Part of a small language model's weights.
Training: a variant of Adam for these matrices, 165M tokens, 5039 steps.
MLP neurons of a small language model. Each row is named by its layer, matrix (gate and up: input weights) and neuron, and shows model dimensions 0-127. Each number is 500 + 25 x the weight over its row's rms, rounded and kept within 0 to 999. Numbers have three digits each. A neuron's up and down rows have the sign that makes its largest values positive.
After each neuron's rows, "fires on" lists the tokens most often at its 100 highest values on Wikipedia text that the model never trained on.

L4.gate742:499509529499508489521492500493479481502561463505506497519466517478492479473545469497495460496474525462478520520554501529526483508440511565468526514470484476549507528474467501470518468502509524443481496470510520505465493523508531495493497508523527558529490468536500449477484494492530504495514498512537470510495505525497518536510488532518512513479509465523502459453508543515528485475499
L4.up742:517514518490495446526533482444497497478440477502501504462519509493510551554494537504505541465489509523503487493446515509493478498501502452519489470513548525496473514489488466502492497495485482526471498457498520531496502491515528526511484479509545452480490525503535452478525491513488514494455455492514498507519543509481462447462499525498504501443496514546507491464497517477517523535501
fires on: " K", " M", " v"

L4.gate747:510479496524515434489473477478534499476521500542500454521480490454480503493471484514467472465468565492489488455497502458499525469496494500488480505500474468482517472480463455542514462516494505448461494499483473558511477517525533520512523485521460497500487484508479498499460510476480508488516526504499486518492513472496452512467485550490513511489508496501492496488459539497470512501492
L4.up747:518463487503507444487546491542465539437474500479503473478450455483476491533508520501491498514491481526429497508521449495529511469465467518487502502485481524480488513530485479543512517486551481480522507483483503500488505484460512528500470504515464521538488522510534477501514493513503488504492487477489466509504525517517508508477502538506503539465536482475492529491503476491473535496481
fires on: " Ang", "ab", "ot", "ob", "ov"

L6.gate380:478520515510546479553470484506461482503526514472485493485513478500498554474497500476456493507445478439473507531509479515539466460502460478474468505519502507534479516515522478483496529544521490457450494555508465447485544499462510533530533518482477469530482497548508459551494481477530483488501497553521475479517519505495487499514554519490504527478549503504494496492493479498505523491536
L6.up380:514493486510496523458483497470472508523503466500528501441507489470546520490533497485508450511482489508493490512542464470498484489513530459463455483483499482457511494493514551497512470522507460473563495512501496508503499493475548517496515495530474487521529423501466493505514471488443522475499482472486494503530501491520510508477527471479505492530504461500508536519530460479506493497468
fires on: " V", " N", " K", " P", " G"

L6.gate323:477478496514540504516542535506532470494507511526518457503479476490500513518505468517496524477495507486546505449535506531468524459542515494494508513497524475515468564488493508522478492549523495495511473465469513513495507479490483507501516552507458461504503458489480521502491456508501508479483467526487485497489510519496500529486517514506454493519515489504515497479531516536474484529517
L6.up323:504521495517468507496506493526467529513531470478500500489485528501548474508560501560486568509463474514502484479493487464503542486493502436502477530475499498448476492475501508511513508462511531526513525548459552508468512501486484450464483459475527480472502495485506441484506523508493530474512519512501486558500494507539511522552510496450537519496489530500509509514508494496465474486501
fires on: " De", " Ro", " Be", " de", " Re"

L4.gate45:480551548473505461490506508521470482445536476564514436488481502561501488516487522512456517468457470535508503507493522529465489496503502541460498483506500489548522510482446549471529483521507510479505499463454505483513505537447515524483500520496503532474540523503497466490474493515512533458475523478509496529502499531501505510470500463490555506494487530511521470512489514516436509474544
L4.up45:486507513484526514468456484528505470483491468541497475516476502487471468518484525476435518435452530512531506499473533513471461502526474482467491451505514477458482507484460523456514484517488480509498510438476491507483499493487517502479494514452502511507527530507520524505503429527503537491474520487528524492569498514530473516489545499474517456470505499532492506522474502469501499460487
fires on: " |", " B", "port", "B", "a", " K"

L4.gate157:501529496501502503523504507474481486574504477517474466460515543503492495520480526502533494507460508487524512523493469497505502445524493526510450471495457544526479483506520484520510503493536519488497481501509513504471527457533501520527460535529516473486476523530529503503528434481508455505472543487514500507504506538495493457559516534508544521504533527529528508501462472517475528513508
L4.up157:499496519474515503529503508527504554474478489522488472459470480519505513473484493550502486483526528497530515461515503504460536508519474494502496447587511482520511510494492454506506472499543473493512513475486554512511475500479513522507480507502506451515462480442511481543523538463476487491533480497497528515523485486507494472492481468469499481506446532453486475509503507531468560538539
fires on: "over", "ou", "ver", " im", "==", " in"

L4.gate366:487482453483486499515527499482466476525520547504490517476500456466548493500495444489494476531474469463469482529499528479538479516532497496492495511476479503499502549501451508489483519524485523478497497494544448471491537478485435485554507501488503503498446472501495528508511510456491505530483479478500480520502524458492523494500486449511518538486515512549506521460491514483537556479483
L4.up366:514501526493525465487494491504501492469482514509528492506518491490534474542476451538513524520468485483492532521482488485488493477489490523495477454483488477481515505505459443483500490470515517494531501519543441446476543510504448491489475523482505478476469476519481502468484476506488504506464458500563520493525519467496518506491472491537461494487535475510477527514518486519506513470501
fires on: " N", "N", " n"

L6.gate135:503501492541513501549450510500514488466499532471463494479539481441549499456502497485476481488498537513499551493464492490501515484524497505490485503461489509466519458513477506515443535515465508472498508514477505450506536510488468457483498481502483502508497468533542488510478500478512492514492502517491493490542508540522504503497499501500501575525551508518501529510498493464472549544500
L6.up135:518515472502513512499487482488478490538526513509525488492473529514523533522504489474542487457479491498476492545472504484467451503517487496469492512511482494474482504502502516509532482486536493487508496489540486494505504459476474447498542465502503498487475534503475525552523578501507477568464512518497511504494471509501532483487465482435476516489542482529503522524508496467516502480521
fires on: " (", "|", "\n"

L4.gate734:506506497518526480553472481491483477501474513544524511476554466507495486470514500490496484517494513536512483485494479489511484483489436499514476526519464488529523540486513448485524504482497524478463512481540458565527479472519485503551541492568483500458514463501545523506516527462524524506505531503542464498502489498541483496520494463523483511478531526544507513505482498537457516505512
L4.up734:453540540500446506497492479517473524501544501521485484502480482498470501474466491504535534496519479540510532537501505542526528507529545532529496506525525501509506485500479501523517521533527525482467533487533478486532469519506501509556504481535510497490471511528482511511512520488478500459490563487486513498482511450481519529497516532499496507521527449484504492454470489527478531519499
fires on: " act", " ind", " Ind"

L6.gate313:547461487521487482523502517486496516534505524507464496535502497442499506501504508486497465503497534496535448478502484503474471479508479475489531510495522484466494529485534483482524490506493472515463496484495504493462498481546507519504538533498488554515493445471507478495504504463505503509524441517509535511504529490541470448525475512577486490456487482486500496504500530491491509509520
L6.up313:533495515540564458540504497504504509487500494478507508471510490488507492493541503469497466487449527481494481507555477479501439501491495480518518495495473525516494495458490474488535512520512463501461477483507495499506480488460482464459512515559508480507490475533523472507510513490528520510505522509473480516493464441483519511528481530486488507487532470468484498536514544501475519462495
fires on: "\n", " co", " Co"

L4.gate12:517504476505478517502524478484498504546468505506490505437551529531543543524465479505520501537449479513447476485458511495496479461518522501482511514516484530516500520486529504477475484471507474477495462473506489496489519505493450525499495508510514527509514472539482501503487497494481489496489493489461458484482517472462510491522524483508502473481485476484477504470555520494494497478468
L4.up12:484501491487565552474527523506466476464494497471505478493503483530513520484461531479506551466486544492500508481515542530513482575474495496466523443489509463490480505503499498499539551504521510519490492485520446498513514541497517504464511522502546562476506497510495526531487537488534523512495468491542521527477522509493485452501500510463539484509476466468498524469514513536498500540496
fires on: "e", "our", "ain", "ee", "et", "u"

L4.gate32:501541545546539518487461507490504520485487528502503523518509493461528463489517468482514494487505497443539463512476505545473448490500470513501503475488513512479500506531502540508532477519472499508517448465482514530507551494527481505476554486548486470529500501494493489516467497510504491497522498538529489511493508469490484534488531513514533474509500534503532536511484515504526501478474
L4.up32:514496515505488470491516500491520512496532494500481546545508467467478486474526533497451512431501510495537467483487532518527448503531511536486463460541528512501488480485504513490512503497498464507536487507467492504487504520485499491522530498474514537530546549507538492430543493500530468497472550518469531518495554503485511486481532498511489473496490511465448471491518485488488517480461
fires on: "w", " re", "ack", " s", "th", " D"

L4.gate160:524504507504495474522517517454530498502491522529462483508484503528522506505513540480540473451479473502531504449504492536474520498524527501544490520527485482501464501480478526544536507509478559518507475465507472491504537501522486502567503530526501547495477496509491560487508519472490499528497482511490484494474539513508494529518482488485486514508543518504504500507503486528505496514520
L4.up160:465520521517471493483475489485563511510497517540500496512490549509474579510548505479477494499453503530520508486547526514517476479489511478525504505503501502505524490526512502490493491523472468516492460492509542493525459471495489469520524490524467522512526500500486485490473466486502488490493474521480484485523497477479452566488509502464534489511526487533525501495490469501483475493520
fires on: ";", ":", "0"

L6.gate207:540495485495484512481501484518561479481543515466481490449465491532523482538496469507486503499484487464530486474488463506502488511492488449542504520507451511502480528549480508527495479456463534510486443497549534493466559496498483492589461512538519505545501481491508534489502554468546506545506467524500460497507521499513505496500497494502485488509485490525490507490474493512476530534496
L6.up207:456534511518515500484467513499509483488496494507507451505479497487536484511524517467473502490493456559509500501483498541505508507504504510539544491464468518504499527499528498455508504498465441477526515568506499528512499521513493508498502486535522510512524468495521514491461502456510480484455558517491505463472446493473492536479519476507490470438513489541496512475497537546471550517501
fires on: ":", ";", " |"

L4.gate621:463489508543467496528435536482513471523484515481504470448536518482536521511526510497489491551498490463525521461495484524470512462519519485536488520533496514519459507469489507458510500496528577522534467517513501509496480492521496499489499512466508506494468522491497484489484471509511516482486496473493490510511556503465477470559505460501511514512495524495490489489540496481507507490557
L4.up621:543500482480556524486496460554512454451518493526459489512489512454503471524469492503507535471523495474520481451500484456478514513498525487506504506490489443484518489501486471503499488492444538495495509460510511494502549522503491482486479489483455553499488527484518496516529526456522519504548472468511500469516501500519495548476499499511513529507528478522476521507437500512466513528522
fires on: " Sh", " He", "He", "fl", "sh"

L6.gate277:491532457469526510475480492460468503479461517469450456489509470467488510429543475495483459478486560458499530498456514564470512482498461473505509493516479484507473526552533457480476491502486507475493502508501517565520486506504451499501473518506484463538454485516505515537520494516540516483494492470532503475548494503522489503495515531514495499471564476508501494516486501514509526531477
L6.up277:500529484444509498498492444520490507511487456497500495479467412507494520514472486526530476498496510458512492511519507456506518509483498525510542508524509563496565498498518468493521503476478474530509504483509456512495559502492499541451489499497478495487494515509496482496501519511490528470510500447507471512479488512531453486475492492540505520471511468484480521541574497500528502542501
fires on: "P", "N", "A", " N", " P", "C"

L6.gate85:466493493471477479514483469485504473539480470498485490531458476527485475509508469492470489495495490517540477490543546525499552462481472493532497543535438502527512498486512503504528520479509510497475478480481446520518517494501554474497494482530473508492543523495474510528506461490542515485509505523517475561449534515518492513505492492509502545483455488528491455452510491458513506512482
L6.up85:487517460549577493492487482498504523500486510534464485530484465482500487514539470548466481523461518499499526495564483503503514543492485463515510495540481531505490506504563535475475525519496453483510444497499528541498509517514504507469482466547506484480514519498496499516491508506510524485493433512482488510491515485498501500476477522510502503511524450496460496507520507480512501458535
fires on: " se", " co", " Co", " def", " Se"

L6.gate761:527523494498475497542508511548475439516499473487453479469527512480545499461506503498476466520516504514480512466476539517468504488518502496523472497483480471530510520497521468538535494471567480488477473507528491491504590487448501529490520517527479477459483508458514537527480489472467481513485528477492532482506538517502506533485550508544503523521501491454487501467506519558480541501489
L6.up761:514504470511438491482483501547496535533537510504464524503508543478508527495532493505505460486511484523531511484488506489478448453545519506497465458490477514490492508488574535490486493464541513495512488463464500487497531479483499445476527536499467535465535514510516505521502479502509475496490501528488481478486530462487513534460519500503505444503536476532518512509539513496515470522455
fires on: " for", " For", "our", "forman", "ran", "over"

L4.gate297:522477485490484493480500493485498492525501542496505475498541516468493521469476507475470537504442492451484499516485492509533514459512521501535459483496472522506478467510484449554528522546524516484507502467502486454446528481538476488494495523550494512489477534514490499520487524462516486512503489483467457513524555530485519452515465506489489533497516472524480497464503504527503465482490
L4.up297:515474471492494494498481522489497545494470502510573535468521489503471497477475558528521537537476463510486498524451479510515494480517487561515496520543505527515493482514533474492497501480493510444489472508497491495503457557548520520525476527497470493471487471510492508525495464504553492489493523498466500414506490513500464486519483464483482469485473525477486505500528512510499488455504
fires on: ".", "%", "ang", "ow", "ess", "==="

L4.gate479:513497524501534473527452470463521450531492499481492486441546476481537501503512483512471504511518502518527502523503539479541464515532468477458509544506462477484478496455480510498538527518486496476513516491519490525485514512499488528544544508480515505544509477504525512505516537532495501472461503532531453533522521500509539510517529552466539539432482498507472492496528500509538490483487
L4.up479:497497536502492499529518493474481472491512508496534461452535512507540478515506511498481472493474468488487543497480514501508489518517493500499466510505549490511501508520448517500565474529501500480507508524502483523459511513481521540538473539498493494463518457534541495467508458519478528490468521522483503489499502507477518508496497504466518526473555501517500536519501479493498476460463
fires on: " C", " K"

L4.gate686:491522504491479430462439479543521501516526483518490531454516501533541481539472508466483467504466483493484499521542508465517523483489491530486474520493485516501458456501517519540496497531532480498468469485494495462489530510492500529480511525508513490502442472489479518513477524459525472509462498485500480484472490475523484516492490502503538553546569474467502525488519486516516505519503
L4.up686:522525546482474535491475488520511507527516483535489521447496517471461516491518453501513476476476485474493542482544448503473537486496484526448544474503506490533496495513537527505491447483482510472482526482495492502469502503494513509476511478467508532484520486493470552511521480482470531495465520491487501477513507477445533484473538486543494450487543493525503515518516516439494477495520
fires on: "es", "ys", "e"

L4.gate195:533497524507521480511500502480512467496499466456512466500510494523504473488458475475492526465503470497525528546475524495488468506519490480497487505527473492504555504485477522503507489531517477474505519469494503512466536560494517545484541527465503486568503530525515451471460490490501502515519489491500483499428493553490490530503495507462516514476493465485476474465474480472483529489499
L4.up195:525500530531478442513513526520510527493476491502520477448544530503501525495469517483485486502512517507516483517516556524506556452467518516511500478525556528507491464468474431506507511485479489548499508512480470542492515490478514522499514508504479498519480485483449486511516494516457456477489507453515498485474527539498466532488453477496476514479523490486515514489480523506477521525496
fires on: " G", "iv", "K", "G", "f", " K"

L6.gate520:491550493542501498490456501468487514536511550472466525463524501517488513529511480468503433484493497510517495501510480516496467493491506497507465537487489505540498519516517510488501502491492538521478469501523495485516517466527471470486493464504476506527473519532533505486500513544476483546471501477498459473473515498448478480503492462507465510463545499518482495508498512526523508482466
L6.up520:505542515530484520495503455482469459551492489520508523496549533537479565499548490499453505486506493532497466445513502495495464482506526500495472519486500479505505496514499519502493531497477517527511494471488520507504495465493500486506486516459483478508511533509515524495447475507491497508443562496533514492495480508497485498441482493531477525488523505508510471485469510535505489535453
fires on: " a", " of", " an", " o", "\n ", " y"

L4.gate192:543509499475504480543507503520488515495499503517545531435511481488506478553560488488493509507486466500513532504480488527513496505482488492512527504504519496532515451521465474506555490488443495460504505479506471513471544493514502554501491495523522484530499551512503490480472493530473485501530512530514503466526477512525521493523466497502499537502525496523533504487483504489474515531511
L4.up192:510447496493495463482529528532498519495509483523509518460492520535513505505497508501476477519492478516502535445485488468497478468491458492512491520523495520510463526513511531476495515453509522505516469492470526504514522483495504493537509543535526485478499507503473455514507481520459461429501497489500511476512485465540438493478521521518503506496502496510546528508507521454467524535513
fires on: "red", " loc", "es", "°", "iving", "ten"

L6.gate299:502521523499509510516442438515485489511559496484459491537542513509532435459506522466467493469471544492507520488517504489490498536453462480495509490489482465492473511492491509484500469517504480488474465485488464519498506499503510490507513514551504489542534509518482481505560510481512511507489487523549515515527459482528499493522517498497521493499489507528476508489500522527518453499476
L6.up299:545509485483543507549470539533516497531515545482512524490501533488485542485488506455477514529516507529547512478540494528485474499479511499518522495471501462485447524533482520489512473515489441508462510507506493474487517490481527468455565471484533506530479503479503471493481541460506497486515453474512484523498504475472513513507487517471478510522501528434501527497468507502463461450504
fires on: "\n", "i"

L4.gate65:470532531490518480527495554493526511497449503510516514499529483493510521492494482511507528479517475513488523490528473551527550505559482485525465511485498493532550538516448496504532478516518502524477514495517503505502502473506436512513522469476478500507508539581477495485484536503478466533517494530488425516485487529459515491525512539569476476476492495516536467503529497488493460512497
L4.up65:515498509476506480490502482501503539518504500517522493493523492505509486534454522495524504495514509520547451482453524534490498488513521494489520527494482468526491497468469475467516527488525494494504536464482480512508492469483483530503461497540529448540542534523536532502493478488492527475461472478487482541514510529450481560465459487513497500490486513497436555450474537486485530495509
fires on: " |", "-", " −", ")", "]"

L6.gate324:494517478479488511495497511480531510505460468519468497511498477440486534456475511503464480529523488468499469493529482521496522455514456478535480499558504459595494496500506512509492478471469522512510474497477467516505483517508461463470512456526499495514491502511498453457491506489497557528521475519514473467515516516517548515514533516503492545490472518449527471495500527519465474492496
L6.up324:543558494523490527510480470494503496529516510481495508491517466505479494481535513508496506511455479516487531539527434474503531505507504465517539484531500475500479516445492512469534447495479523544527512484506536555488514525526469508508506502467484486499524470511531551494514473527470517497546482504525525545519527509522506479454500517520467505536525557534542529487510457463491528512479
fires on: "ak", "M", " stat", " m", "ar", "=="

L6.gate673:526536457473540456522511520489511461525480504511474489491525477514472488473509506486479492526446503534500526474492461432538514488503513567545454508481484490522509510493499448493514529497491518502474494524521472502491522487481505475507518461484501532542479492469445502471508543451525479543514508510463491457504503529510523471484522516493494556502555477482478465530539458508482502471532
L6.up673:468520543483499482466502494471519516565478528526531438540497478534517510465491484488519484479514522505510502434492474487516479507539511483498527499481491547498496517502505513518543531520465438493467514489455483503433457521502496506472502527536515507529520497499491523485531488501530487533475493525521479491526476525531447510457462501511502497507521517506504475455504518526527520549486
fires on: "\n", "\n "

L4.gate76:517547502503495499471510492506541525519521521499462499506496528501529488492493537496506472483457435484473475456478501520520516480504431459558473502511465525531475551452449501474503521440497508455476531475500494546523501502462502521514528464496490504502501509524545493511492488499499536480558531553539497505488511495499461512500492539500536508483486526505486519489487524486483488486468
L4.up76:462472499510514508483558531490522535527458512490491473538494476497483491492507577498510495499523513497530480491516461511494487485516522478483487467537524462563519499486523498531485492496474449472461503487482535486498437491469513517527472482523453558504520479475460519532478487495502519497494501493515496483527495537462488520511562547471484489498503512454479519508473512506510514517488
fires on: " |", "al", " ro", "ap", "un"

L6.gate540:490506470449472474511456456493516495501511522498498468489525534539472540490503480494470486524477520496487540478464414441518507474495474478530468569467492499497468546462497504519495485474525557513505476486531517496502484499516483506467471520497502531500481502518484496493493497517503498491491482506509494457509487477531474487530464509511483540505527565518543482497525486530507468455451
L6.up540:534528545500538520486442520490533504479515524496483468524508489495503520519532489534531536485490469503510529469497445501473476512520448484538503500479505530521510496489467550502509550482512493561457510486460487516487523498501486445516432501489467486459482478510472521512549509505530502437518497522515473482508505479530489479508500502548464501490519496524533507491466503515514534476483
fires on: "\n", "r", " –", " on", " st", "born"

L6.gate489:523525496500502488494500454485445490497491516519526514520535487525465535467499484521497475543524508483505516515521532482516511471495531473498509514485518531495429501489467505564514558513530529487503476476515483492436504495500478505491503519506549487516470511431465525487506498489530541509513449539499478457485490501551520501512509478478501472540526494522533471492533453498495512514499
L6.up489:476457529495464493500487491542470522490511464514545511526527519498499492512451486567454521481513505516476565493501484538477543560474523515491539523470500494563507479461526528505502480486533538490501523542484504506523510485505490517488505531523525494509470503497511487494470511530469522506509528489512536482485483478507498483495555477480513506507502506511532519496506487504521468508552
fires on: "r", "re", "oc", " Col", "y", " col"

L6.gate60:534490482486499526504475488504524491461524540489515515494553521483536468508466508475459489539433482497488495491477504533489531505492504495481459505517506485494493467501505475506559565526483463478478452499518451518522531501507504501460477497504520478469455478511474531514538489465474524551501505498507502515484545511519464512515511514479482494471491489533487462487496555549498493461492
L6.up60:423468472499525496506541461478500531490543539480498444469539492462515509492492513540509483517461484501512509509473493472503489488515502495493494502506495469510511484465517515473458515493480490462519463488501480477465480468531514471505514505518507521496491512480526456452477513510487507515488522508461527471491515454501474475497498496540500528487457512476460498497516551454551463501492
fires on: "===", "ican", "th", "%", "s", " Democrat"

L6.gate389:497458519447507499529552495490503479522523495526521487516522485514515508526548491480501502542474480492528491531508528522521505495507482460492516493446487523499520506487471459479492522486487504493447510467499488478523572539464477491534471484471500514554514522549493459518494482461508486497450500543498484556536513503482514503456481506459503515455515530526479453493485505522508523476527
L6.up389:498523506472438448444485478490497518476530513509509482470479509527494525491503491533489536543486460522515486540502506490528469530465498480490515526497483507476503468492524454525548485544498527505495502480512530492458497448496459508501532510471543493509459479488508500535540474495527477525505502528527512483524481486499532530469507522456491509502506470516464524506466484492464496489547
fires on: " S", " M", " I", " N", " U"

L4.gate199:476490516466495486504506480488514505458496514512515487483545502547505498432522492436526453463421489487454486498514487527515498501533492526489476500514467525524496489489469520479529462511499530487462526515468472476477497490465465487503522494545511508489517521561482459487515507492529543528515486490479480461505489525501468552456516480539476487497511454520507503488499447550505507492500
L4.up199:472511514499489463498512485453543485500484506508475498545512483521485480472542477453576484461484519547479489532510449459489491527539501461517532486492465551530466492490508514472486501507483520492521493543489494504466475501518457492482503504552511508507507535506483497465529541482497521505526472501505497479490473520564480512500492480501491504512531499504513465518552515521521479557509
fires on: "}", "]", "\n ", " kill", "ff"

L6.gate261:497487461482486484497505526460569498518521514491513513505497453491504476502492490460481471514512516479502501516546495520534514497513487515477467486478491500531524509498459506524513502505471496511518479468491532476537516550516450478515522518486495470529527531494489542476481501517530461532469504485437512497540531464515546484481501529461512478521530464505532463471517492508483546524496
L6.up261:485492481518482485547526512480475465539545491538510510522487462512538522538450458472490535459535483518466492551497523544527518483499460489481462516466502506499497524525471585502526478488526498506455518494494499503558493518500528493491505500474460521530522524533488497500505490500530522517467471510517504534486497509516512529472531511504548499494537517476533502469477480514475495495523
fires on: " |", "|", " +", ",", " B"

L4.gate675:514504512496488500540489490492485509495519503479501521492556467508481519467501484466449476480464520490523477458511501552484453488481481532451475507508492496515553509510436496484469481481501504464489496495563492549482534500485510517504474507494508455571498495534486513467487488527506488523492558502479515531539486498520535492516514517479480521466504472532469497484471506580444502474502
L4.up675:506527541496476513449446542492530497490530483494482495462521473509520467512528472496462459446469505530517488525493422511502486503490510499493500473487494516480480486556460525498493523479477484495480549542493473482492527543452507540504471511467496513527507473507470498532472529494515502498479512489459471469519524492509535506503519473463518496489538482487490481488473493500467474511517
fires on: " P", " |", " B"

L4.gate206:517514527496491532464504527523494517474502518517498446493475553486502509497513527475557487499505488474522502441501476522484530500506488507510481501482534523540480520493472462506495473486519471473456461460450463519494490501501483497518492499521512461539476507505513518555493523501499536474526505475526495449496514486501512493481523495486521494495522513458452540537514543528470517460505
L4.up206:503441525535465502490499513552486502496485487531496504490511470475485516499529500493503512501497476532498477487462483498508526519510533521454493468478475455523544509489476497506476494557478475505479505536498551496553460504496499489509540501481492485520496485470518488475475477495551472524525498478535494491532524540509451497480530550475519481544526503465510502503527516477470497424483
fires on: "op", "ip", "ap", " ro", "ob"

L4.gate80:547504508517480487493487480492479514503505552507447478497554509505461529507498537513449481477475514497498530471521516514444455441552496497498501485484517468535520460486497479514530486550514477524455530471510510488518534486487490481544535456490511492516505519509488546533439497500514522491478515517520498498488492525509522517521537551504518546513522513506482498484453485506490497478493
L4.up80:487522490560472503525526518503496494506566519506465473501490499483514457486486532489492470493481515555468509516504490504492480529547487521496493530484436456539505460524489521530524514513516504532466520525515534506470490522532468477492511466505575535501493458550506510484494503552529497534506494513552515495512491524470518555523514482476517522543538457505532501460480477495503527484495
fires on: " de", ".", "c", " Mor", " ("

L4.gate294:527492494446486465526499487460477470521501509501504473462518500550521483493524492496490517493469482521534520487506516538499506512554510487465484506467507487522482477490476528488496484521485510500551507506504491453481526530521447528477514534503503508500469525527494520511481494525455511509524505529546509504535501549573488507498467526563479499499510516511503438493499516478495535498447
L4.up294:489531520549475515507483510425471525497508496488510501537490464501513514470515526481496480513536508504514433536505481471525507485513504487522520476500478493512523513497558533494486497446429507486509491502488527497487546497506484520492537524526505495533511534475507516513514496477500522536540490483524496515505500531508469519488540518504532496541522513503501480546525503509462475479491
fires on: " 19", "19", " Char"

L6.gate122:489523522558471535526502488475535486493488510504484468513548493514542468524520528481469491490455507471487496515524499535496481484510533438485506538457474535506502538476478518488547484450495517526528517506520493505497473507505486501531532494516515474529485530504545526510448507472518512453487519513519505510495495507499529462505554509488526475504528478514493479472499536522440547494534
L6.up122:495481533465475506504503488469443478492469530467543543537480492536560493489497514541488512482514509502470491527499489527504512478518470520453512487505560489522519493469524496508509480488478551481522503511509479498503481497493467501534543521487469512440527498503502488485510541526492509526500507508500523505463464481533544509477479520459550487505476488469480501462501519519515531476542
fires on: "M", " ar", " Ar", " \"", " ("

L6.gate79:494496514536455501475471525533459442503499507532489492509533524552546474490483477502466497492485492508488471507533499515487519527492469511473473491494505499508485522514506505522507498475521509537511512454527497476465490477461518525471505522488563514506514504527456512536516495484569471515528464463479468531499489510514546511528547548489484476524521494500491518524506529504472507503502
L6.up79:503490485519491519470522502503517506521546488480508474485523513520554516535494493506466452504513491502518462543526482504475547534494476527496511519480485474494511499522506539487475502523497492489499534484526519470518469503464492519511494498463528571520508539548488556540486497482547469542484503486484538481532475545496535470540505516485490474522512467497468495527473509478494519477473
fires on: "e", "el"

L6.gate698:515480468481516557517517497468482525549493511463459521525498476461511535490483504492505486505483515501510516531499476499497493500550476435556482521524487506516508506472522461472478520519531544508527469461509502543547490506541485495498527498533495482528488498520501566502528474479502511501472484536509508548500525460501513500499495494528512538542496456487524503534543500494513504539511
L6.up698:453496523503547497521508477525521481534480477472524550532484510472484494447509469506472480497529497510467524517498518467518487527475462502454536520465475505512527473510498490513465499516515464522498508492484488529523550483520513452483486533502489472537497461483497483468537481524503476508522501465506534501506497497517481510534501501530529477470500498492476540489529513459531513423504
fires on: " qu", "qu", " (", "ou", "W", "\n"

L4.gate137:549512491498489478443465538506534511492515512516493465494467531503510513499475512459493521518483500526484442461525479498482517488508518499521508505503499539545492501455483513486521448510506524479533481464482444516509456543494496518502517496524484507522520464503524486494494520522529491531494482511519507499498508483519482519551496567450530499502504512500463521476469503521506576552494
L4.up137:452490522486462451504549515517500499534504506475465494538479505491502511509474482481507500506529504512474472525530488492493473502505490495518521518466529491499443475489482440552511510508528496532485519516513494464514475454484521518532539506501472484491509481533486511482533486518538535523528475485493515473507501456492527481521547506537472482494473493499468509472513496498508493506436
fires on: "orn", "ot", "en", "ob", " met", "em"

L6.gate631:463524560487476527505484492506486531510501479483477496473532486486537528472529465457507469454477522492481488464510482459483507496489461511502471514515493496522528515509567472489537504488506510522526485516558545485505506505458472502480506512532491515516520526477499492503521516486514489512467488515494463528501487540515437538465507449484476488490507497515512542503504517451517494507520
L6.up631:492523469512484484475519480488504526491511466527475502528496490540444527518543451511505519490496495547505483441502494522512506501497524494505526517502447496496484522539522543520465520483508557495499492484474529503519475502528483477527483507529492544531515498491485489483471511503530446500480481570479479504517486506504496489492514457478501526524474506511490500494504514487466469476501
fires on: " s", "(", "ill", " S", " ass"

L4.gate443:518523503491509501510493525509486454491490495482512516480469486502537496465513514522448520500505448486519489496485507522507499458466450525496496486494472453538512488474514506483516525467516534514497475536530496527505525519471487494518513530488496487522534534550486537498524504493503475527460462507487468472497511485568471514511480540500492488478485513500467441508514480487520535568480
L4.up443:473541532502532492492505514471487519509501503514508529541459480531491477485499488560479546457517488513470511497474513513427524517509512490472500499453539480487523491528505515453496480474545506493546475531508501510528484480515471468510505526495500513475495533542518538519497493499515496501514445512491508529537470505509471470514467523506524492491471505525474430473532515519466494526504
fires on: "ul", " near", "row", " sign", "ur", "rid"